config.yaml
num_hidden_layers: 14
hidden_size: 160
num_attention_heads: 2
num_key_value_heads: 2
head_dim: 64
intermediate_size: 640
vocab_size: 4096
hidden_act: "gelu"
norm: "layernorm"
norm_place: "pre"
norm_eps: 1e-05
positions: "rope"
rope_theta: 10000.0
rope_fraction: 0.25
qk_norm: false
attn_scale: 0.125
bias: "all"
tie_word_embeddings: false
parallel_block: true
init: "normal"
init_std_qkv: 0.0336
init_std_o: 0.0
init_std_up: 0.0336
init_std_down: 0.0
optimizer: "muon_variant"
learning_rate: 0.00894
lr_mult_qkv: 0.7
lr_mult_o: 1.5
beta1: 0.9
lr_head: 0.00666
max_grad_norm: 0.5
warmup_steps: 200
schedule: "wsd"
decay_fraction: 0.719
decay_shape: "linear"
final_lr_fraction: 0.1
batch_tokens: [16384, 32768, 65536]
max_seq_len: 512
doc_mask: false
train_tokens: 176900000
max_steps: 5249
dataset: "wikipedia_en"
MLP neurons of a small language model. Each row is named by its layer, matrix (up: input weights) and neuron, and shows model dimensions 64-127. Each number is 128 + 24 x the weight over its row's rms, rounded and kept within 0 to 255.
After each neuron's rows, "fires after" lists the tokens most often just before its 100 highest values on Wikipedia text that the model never trained on.

L6.up295 [140 100  92 171 126 109 155  82 136 145 143 159 143 156 125 140 112 142 146 111 126 105 125 128  94 121 134 119  92 158 116  91 132 148 124 169 151 124 122 112 146 167 167 140 132  82 139 108 119 167 124 103 122  84  62 133 126 119  98 138 142 111 157 163]
fires after: " ", " m", " H", " L", " G"

L7.up459 [114 112 102 136 149 144 110 148 134 153 142 101 142  82 156 137 123 129 116 115 130 174 151 118  98 146 106 126 148 116 153 105 107 126  67 125 104 103 101 180  85 135 103 168 121  98 117 110 154 132  93 107 124 145 144 114 166  96 149  92 116 110 149 137]
fires after: ",", "0", "ic", " N", "ar"

L4.up462 [115  83 125 124  99 103 155 146 159 134 139 130 141 114 144 104 136 134  91 139  94 161 140 171 102 105 152 119 131 162 160  97 113  98 124 127  69 156 162 104 135 152 124 124 129 119 112 102 157 131 119 124 106 136 117 121 130 154 134 164 126 148 132 113]
fires after: " (", "\n", "==", " \"", "==="

L4.up602 [127 135 112 122 110 142 138 124 148 117 132  90 123 144  90 118 158 108 128 144 125 159 116 186 133  99 174 111 147 143 106 122 105 110 110 153 108 140 132 127 122 119 145 144 115 127 164 136 119 115 100 145 137 144 113 139 149 105 122  86 175 158 193  99]
fires after: "2", "ut", " es", "ol", ";"

L7.up159 [100 126 167 145  99  91 119 136 156 116 156 134 146 102 163 153 112 127 118 133 132 138 119 116 144 135 108 105 155 148  94  99  94 140 115 161 109 141 134 149  98 147 125 118 127 140  91 112 134 107 141 123 135 129 152  91 119  84 128 125 150 161 174 104]
fires after: " the", "The", " The", "\n", " of", " /"

L3.up392 [168 162 161 131 128 162 134 126 152 120 166 113 114 127 143  96 142 189 131 143 134 162 157 188 168 103 140 140 134  96 119 172 116 109 156 110 135 180 102 141 124 151 132 133 160  89 165 107 110 126 133  99 141 138 127 111 131  93 122 129 156 125 116  92]
fires after: "\n", "ev", " S"

L9.up446 [117 182 128 127  69 131  91 123 149 111 149 119 133 151 103  74 125 144 150 117 127  90 129 133 104 118 138  98 125 130 117 145 116 111 114  92 129 130 124 151 119 162 145 118 127 123 150 102 149 131 138 163 119 105 145 137 100 136 133 159 163 162  80 115]
fires after: "-", " un", " c", "f", " pres", " C"

L7.up114 [141 134 136 126 107 159 106  94  91  90 121 119  88 110 131 112 146 116 139 112 125  84 170 131 117 127 130 156 128 120 126 102 115 129 111 174 135 106 159 153 118 109 120 119 148 112 130  87 130 180 104 128 120 120  85 149 122 105 109 119 127 196 129 129]
fires after: " |", " N", " A", " T", "T", " K"

L3.up206 [126 110 117 110 120 148 133 112 170 151 153 103 147 162  80 129 153 130 117 121 113 133 165 126 175 129 157 135  76 114 147 123 156 124 163 162 124 188 102 133 151  92 142 107 129 124 118 126 143 179 136 108 137 124  88 124  65 122  86 118 114 112 118 121]
fires after: " ", "–", " born", " first", "ac"

L7.up283 [158 107  87 108 148 141 145 112 143 115  85 116 142 122 113 107 131 101 114 160 165  72 138 119 146 152 116 101 126 108  82 124 114 168 130 155  97 121 140 142 130 158 125 109 135 126  79 109 140 147 146  97 133 125 146 114 171  90 114 119 127 140 122 123]
fires after: "-", " B", " b", " |", "b"

L4.up460 [112 129 101 119 169 149 104 163 133 129 142 146 106 127  89 106 106 151 101 146 158 135  95 125 158 112 132 136 108 115 127 117 121 152 117 128 141 104 103 148 159 173 106 106 138 170 190 126 129 107 122 129 127 151 151 129 120 121 142 120 100 172 166 150]
fires after: "olog", " manag", " ed", "Ch", " oper", " D"

L9.up358 [138 121 123 129 179 145 158 160 141  76 127  87 145 122 136 115 125 126 110 163  76 117  78 118 125 132 105 131 115 130 130 113 125 111 118 145  68 104 148 116 162 140 108 153 158 141 123 181 133 122 115 109 135 129 113  94 109 119 141 173 150 145 169 166]
fires after: " s", " the", " =", " (", " n"

L6.up374 [148 175 131 142 105 108  70 151 163  99 140 138 106 139 155 141 111  73 133 124 126 119 155 145 122  98 133 175 150 126 124 100 120  92 138 148 139 141  93 123 134 129 133 144 129 157 166  99 144 102 126 127 137 126 113 106 126 116 122 196 138 117 116 121]
fires after: "1", "'", "CA", " un", " TV"

L4.up221 [105 155 130  98  84 148 114 115 152  98 165 143 134 103 123 137  82 163 154  96 134 137 180 137 124  88  72 128 142 127 117 123 110 124 161 126 138 114 129 122  99 117  90 116  83 135 127 124 144  90 115 185 154 175 127 106 106 125  71 138 129 151 153 119]
fires after: "C", " C", " c", " proper", " T"

L4.up418 [124 107 179 113 135 148 137 158 144 100 135 148 182 112 130 139 163 134 119 102 137 127 123 118 143 109 140  92 126 147 126 115 113 132 127 121  84 108 116 154 115 139 130 143 135 135 214 153 148 154 121 130 106 146 137 128  96 132 159 129  97 152 126 144]
fires after: "1", " \""

L8.up564 [162 147 155 132 136 132 120  67 144 121 149 106 114 105 127 140 137 140 101 126 147  95 122 129 112 102 140 114 144 126 154 155 132 158  84 121 160 115 122 130 150 124  80 177 153 126 164  92 140 137 119 130 136 101 119 145 145  94 101 161 103 115 125 127]
fires after: " d", " s", "S", " G", " S", "n"

L7.up410 [109 110  95 161 149 153 149 133 133 130 151 147  92 123 149 168  97 141 117 122 140 135 170 107 117 105 147 122 126  90 103 104 137 131 106 151 123 113  85 123 131  95 161 160 116 135 144 125 167 168 132 123 115  83 135 139 153  91 131 105 143 108 129 133]
fires after: " T", " t", " m", " in", " acc"

L4.up85 [139 131  91 121  75 132 131 118 174  95  88 120 139 139 121 106 142 112 125 141 136 139 112  94 133 169 152  96  94 137 130 132 108 147 130 159 130 136 138 127 138 127 120 150  99 146 139 154 109 167 145 140 159 120 140 149 102  76  98 159 109 124 161 124]
fires after: "\\", "-", " c", " un", " In", " w"

L11.up31 [121 139 167 106  93 130 100 137 166 105 152 133 153 150  95  80 138 142 106  93 146 125 151 136 102 141 128 158 103 106  93 102 192 140  74 137 113 158 157 153  96 110 134  79 134 139 121 183 123  96 122 137 164 126 110 171 137 132 146 108 116 123 126 149]
fires after: " ", " the", " a"

L8.up7 [113 109 107 149 112  67 115 123 158 100 100 124 144 108 126 115 119 128 129 109 168 105 140 127 118 147  98 140 143 129 138 117 104 161 132 150 139 137 117 123  91 130 113 158 137  98 125 141  91  99 105 118 105 141  86 133  72 112 140 176 120 121 111 158]
fires after: " the", "a", "iss", " The", " |", " K"

L4.up388 [121 146 131 121 129 157 163 138  99  97 155 130 154  79 128 133 118 127 100 127 132 128  87 105 136 145 129 121 124 111 119 147  97 144 132 134 124 109 129 136 124 144 155 185 163 175 121  78 138 120 143 165 144 140 125 124 184  97  98 121 116 150 149 104]
fires after: " T", " t", " B", "T", " P"

L3.up54 [151 118 160 142 114 121 119 160 125 118 142 110 127 129 164 128 125 123 139 125 111  92 156 132 100 108 132 170 179 125 119 140  88  76 156  98 127 143 123 126 156 112 153 114 112 113 123 150 158 149  79 108 110 101 134 151 124  83 157 106 121 110 106 141]
fires after: " ", "1", " of"

L4.up199 [125 126 141 127 152 151 111 122  65 136 150 114 113  78 134 151 151 100  93 158 166 114 141 137 142 113 125 134 144  76 129  94 120  94 131  92 165  93 120 139 118 183 135 108 111  80 150 117 122 144 110  89  92 126 138 125 160 121  85 141 122 124 134 118]
fires after: " G", " g", " Ty", " H", " Ab", " St"

L8.up570 [123  99 104 112 160 129 111 119 153 133 135  97 161 143 147 150 152 146 170 122 123 128 134 118 129 144 126 132 158  68 160 124 177 136 136 122 184 165  99 124 136 135 148 135 139 149 107 126 150 135 127 122 114  93 130 103 115  85 114 127 138 127 143 101]
fires after: " |", " the", " a", " in"

L7.up139 [144 131  79 117  90 141 124 112 173 167 112 165 118  87 102  85 123 141 135 142 105 124 107 123  92 138 112 171 149 123 137 150 110 148 105 128 121 121 107 163 102 134 150 111 137 113 178 104 121 141 123 155 126 105  92 136 120 138 128 144 119 172 164 152]
fires after: " the", " a", " The", " A", " Sh"

L7.up191 [119  79 110 136  86 129  85 135 120 164 136 117 118 121 120 161 109 151 123 146  70  97 164  85 163 154 163 145 150 156 156 125 153 151 109 138 144 130 142 126 145 117 165 102 133 143 102 106 141 137 205 144 139 150 121  53 111 124 134 121 139 130 130  96]
fires after: " ent", "\n", " m", " att", " /", " located"

L4.up98 [102 137 133 172  89 113 103  97 122 144 140 133 106 135 127 138 114 126 154  96 139 188 136  79 120 131 114 124 104  93 102 102 115 139 140 157 111 125 120  93 124 125 141 131  58 134 120 102 151 136 137 157 140 147 152 134 124 103 114 171  99 166 121 167]
fires after: ".", "C", " served", "O", " "

L7.up491 [ 94 105 148  98  87 149 118 143 143 142 129 116 136 115 108 133 142 138 113 128 164  34 123 211  97 104 155 145 124 102 118 128 100 134 116 126 130 111 139 140 113 135 120 125 148 184 163 155 150 146 142 129 140 119 154 127  91 105 132 146 118 132 131 107]
fires after: " p", "p", " P", "C", "P", " Mar"

L8.up139 [118 159 128 106 133 135 140 134  66 124 124 137 167  89  90 172 117 138 177 139 105 125 126 102 108 159 119 173 151 151  76 140  89 159 121 132 161 124  86 125 148  97 142  95 137  88 145 128 142 148 155 148 120 118 120 131 126 113 118  85 184 139 129 110]
fires after: " T", " K", " a", "a", "K", " Ta"

L6.up214 [153  74 130 152 131 146 146  70 122 171 124 137 131 126 134 112 164 161  95 103 122 135 116 112 118  84 121 133 139  98 131 103 125  88 129 126 134 122 140 108 110 140 134 159 133 111 147 132 153 120 115 125 141  85 120 135 159 139  88 126  87 108 106 140]
fires after: " D", " L", " P", " St", " H", "D"

L4.up501 [ 98 118 101 113 151 137 114 121 105 118 102 151 162  75 105 137 123 130  91 145 129 107 116 108 156 123 163 117 100 138 107 150 106 102 142 156 148 129 110 123 112  91 168 110 133 133 136 146 112 135 138 138 128 162 123 134 128 102 137 112 116 126 176 132]
fires after: " D", " T", " t", " S", "D"

L4.up616 [151 114 134 132 139 128 109 108 100 104 151 104 133 155 122  85  64 131 126 142 135 141 125 121 128 137 167 111 166 153 134 147 114 118 161 167 144 159 117 129 165 131 134 118 124  80 168 141 108 145 125 153  92 125  97 148 157  94  80 123 162 106 126 153]
fires after: " K", " S", " s", " Sh", "S"

L7.up96 [193 155 138 139 101 104 137 141 172 146 147  82 200  94  94 133 109 148 137 122 155 154  78 123  85 145 146 120 144 111  81 153 137  91 122 156 146 184 163  93 113 121 121 120 144 123 135 135 140 108  97 114 112  89 120 146 137 147  92 142 113 156 141 163]
fires after: " w", " H", " the", "S", " L"

L7.up16 [140  86  96 127  96 163 148 124 145 193 165 116 152 117 133 103 157 146 143 142 161 121 146 100 103  74 131 135 117  91 117 123 148 101 139 149 169 118 133 153  79 111 133  97 151 142 121 165 120 128 150 113 143 142  88 153 129 140 148 106 125 145 150 108]
fires after: " ", "P", " rec", " their"

L7.up15 [126 123 103 161 160 124 139 143 145 133 156 106  90 142 135 131 113 144 135 141 140 159 148 126 101 109 136 101 127 169 153  95 115 116 136 118 148 128 139 108 140 144 133 136 131  94 178 139  66 110 139 142  91 126 108  70 152 169  39 137 135 101 163 126]
fires after: "'", "h", "ind", " gl", " b", " Hel"

L6.up16 [117 131 129 143 148 116 134 148 132 126 118 142  98 112 119 139  96 138 134 120 149 118 107 124 121 128  92 100 146 153  88 123 128 109 133 156 111 110 166 103 126 172 143 126 122 150 162 144 168 123 115  94 159 121 160  89 126 101 101 115 138 110 149 132]
fires after: " was", " is", " comp", " un", " p", " are"

L11.up515 [121 115 143 156 137 125  96 124 130 132  83 164 103 147 158  82 119 128  76 105 106 169 143 118 129 113 150 156 146 113 122 139 112 147 144 102 116 144 113 139 166  88 161 166 105 113 157 106 129 178 127 113 131 150 110 124 124 140  97 125 163 156 114 121]
fires after: " |", ",", " and", "-", ".", ":"

L6.up48 [154  87 146 119 121 127 105 137  91 141 113 146 118 184 127 163 146 134 154 111 103 103 168 111 185 158 110 128 147 137  85  72 159 132 122 114 125  94 143 119 126 140 112 125 107 139 116  93 125 137 131 100 152 110 140 141 141 166  78 101 137 115 129  96]
fires after: " b", " B", " com", " G", " Br", "b"

L8.up71 [145 136 157 167 101 116 118 155 127 122 112 122 146 128 146 103 127  98 163 131 150 143  88 117 127 120  98 128 161 146  86  97 164 139 100 141 148 164 103 138 123 117  81 147 177  91 126 119 126 136 127 173 137 117 133 124 109 112 125 142  94 145 130  93]
fires after: " un", " No", "-", "e", " cons"

L8.up276 [ 99 107  96  99 119 146 134  99 140  98 144 133 123 162 150 122 137 120 122 119 154 154 104 149 117  91 121 149 159 115 167  79 131 129 141 148 114 117 135 163  81 149 144 134 137 147 121 129  98 127 163 101 159 125 134  72  91 135 120 128  86 129 122 145]
fires after: "==", "===", "f"

L6.up464 [130 129 138 102 214  52 160 154 111 136  95 137 112 161 113 105 115 168 104 142  69 126 184 111 143 174  66  99  73 133 151 113 135  81 138 107 116 162 117 127 159 131 110 134 125  94 142 133 155  93 127 126 161 133 125 110 140 161 128 113  93 153 134 126]
fires after: " n", " b", " J", " B", " the", "b"

L8.up194 [108 123 138 127  67 134 114 150 159 122 145 135 181 133 164 112 144 127 164 138  98 128 146  96 142 157 100 139  98 118 147 135  99 135 167 123 104 120  81 160 113 164 109 152 153 147 150 112 155 142  85 125 151 124 125 147 131 126 113 123 132 133 174 108]
fires after: "1", "-", " N", "/", "ag"

L6.up469 [146 142  95 131 124 123 135 136 116 152 107 106 108 136 144 161 138 116 109 136 138 139 154 126 150  66 107 118 149 143  52 178 175 121  96  84 120 133 129 145 110 129 157 159 103 137 186 134 125 132 136 103 121 155 112 104 108 107 135 112 152  87 137  95]
fires after: "\n", "==", " \"", "'", " cont", " Mc"

L6.up593 [170 108 117  93 128 141 147 169  68 137 126 100 136 148 158 105  97 108 139 119 112 110 115 120 103 133 102 156 122 166 120 119 138 155 136 149 144 101 179 102 183 108  69 121  81 113 170 175 126 172 146 137 119 118 102 101 192 174 139 164 146 111 113 117]
fires after: " V", " v", " Al", "ur", "v"

L6.up260 [114 149  90  93 132 158 129 124 109 126 140 102 191 112 143 136 165 128 140  96 120 148 125 131 111 129 135 141 122  86 137 125  98 106 105 140 131 142 122 116 126 130 113 147 124 165 141 139 106 137 126 125 174 136 134 124 142 118 150 159  97 123  82 129]
fires after: " o", " O", " occ", "te", "eg", " Species"

L6.up321 [128 161 116 157 170  90 118 128 169 145 116 142 128 123 141 141 156 141 149 141 122 136  96 122  92 127 142 113  92 123 107 147 153 134 143 146 120 119 127 134 120 115 128 106 142 103 119 102  93 152 138 131 125 114  91 122 152  97 145 134 121 154 150 122]
fires after: " V", " sp", " res", " Sp", " ", " M"

L7.up165 [147 135 147 117 101 132 124 118 147 117 155 125 103  88 121 122 137 139 137 141 160 123 119 110 166  96 136 131 119  78 132 119 179 137  70  91 128 139 140 125 145 159 125 136 116 143 107 120 130 148 116 147 117 148 127 133  58 125 176 141 113 105 135 130]
fires after: "A", "0", "O", "ham", "ele"

L3.up127 [138  89 151 106 173 136  85 124 142 143 103 136 114 145 138 145 176 120 141 125 113 121 124 104 124 142 138 131 129 137 128 106  95 138 112 154 169 137 133 118 114 128 147 115 126  82 142 156 113 120  89 137 116 119 125  83 141 150 103 115 136  93 153 102]
fires after: " the", " his", " a", " to", " her"

L9.up200 [100  92 115 156 110 115 131 150 145 154  83 137 136 126 186 105 113 113 118  87 169 126 101 164 126 141 132 154 108 102 102 163 133 161 139 146 126 114 110 162 135 141 123 151  92 113  89 144 153  87 106 116 123  96 116 122 110 147 124 170 107 141 174 139]
fires after: " the", " a", "-", ","

L6.up208 [133 131 111 122 128 132 149  99 130 121 109  92 147 128 150 146 134 163  94 125 103 139 128 125 145 133 154 157 139 108 125 134 102 114 137  99 140 123  97 100 118 114 155 141 126  98 184 130 133 153 149 128 141 167 165 116  94 106 123 133 116 141 124 160]
fires after: "\n", "0"

L7.up279 [130 160 148 133 137 108 115 168 115 179 127 138  99 103 142 127 134 122 103 114 149 111 127 106 134 129 110 110 132 122 128 159 139 115 111 125  75 115 105 123 111 136  82 138 132 112 182 121 165 130  97 123 104 104 154 122 116 115 131 124 158 163  95 131]
fires after: " A", " a", " The", "0", ",", " T"

L9.up339 [111 117 124 137  90 111 119 143 146 102 137 143 178 139 145 146 145 134 115 138 144  90  90 120 123 165 113 106 164 134 120 122 148  90 163 105 101 105 119 124  90 136 176 122 121 115 110  94  90 104 208 106 127 115 131 112  95 109 117 152 138 157 125 103]
fires after: "==", "-", " the", " (", " of", "."

L3.up368 [120  78  91 138 124 115 146 140 176 166 117 134 158 167 126 120 151 127 135  98 135 121 116 137 158 157 126 103 101 153 136 112 105 104 138 162 167 109 141 108 155 134 107  77 156 189 137 125 130 125 110 110 114 111 119 140 111  81  95 175  85 127  99 122]
fires after: " the", " a", " and", " his", ",", "F"

L4.up256 [140 155 120 138 119 121 151 121 169 108  99 149 181 141 151 106 112 114  93 151 114 147 133 111  98  62 153 107 115 146 137 147  98 122 102 111 150 141 117 152 125 115 130 130  77 112 191 144 110 144 165 124 153 127 145 148 121 164 150 118 107 103 176 122]
fires after: "1", "D", " D", " red", " s", " sc"

L11.up372 [124  86 167 138  98 126 142 142  97 131 151  73 139 144 188 134 111 134 128 135  96 114 104 130 135 160 133 135 102 138 155 147 153 127 137 158 103 138 114 127 163  56 154 146 113 130 128 130 190 119 119 107 163 105 143 163 122 131  89 153 136 163 103 150]
fires after: " ", " Order", " Republic"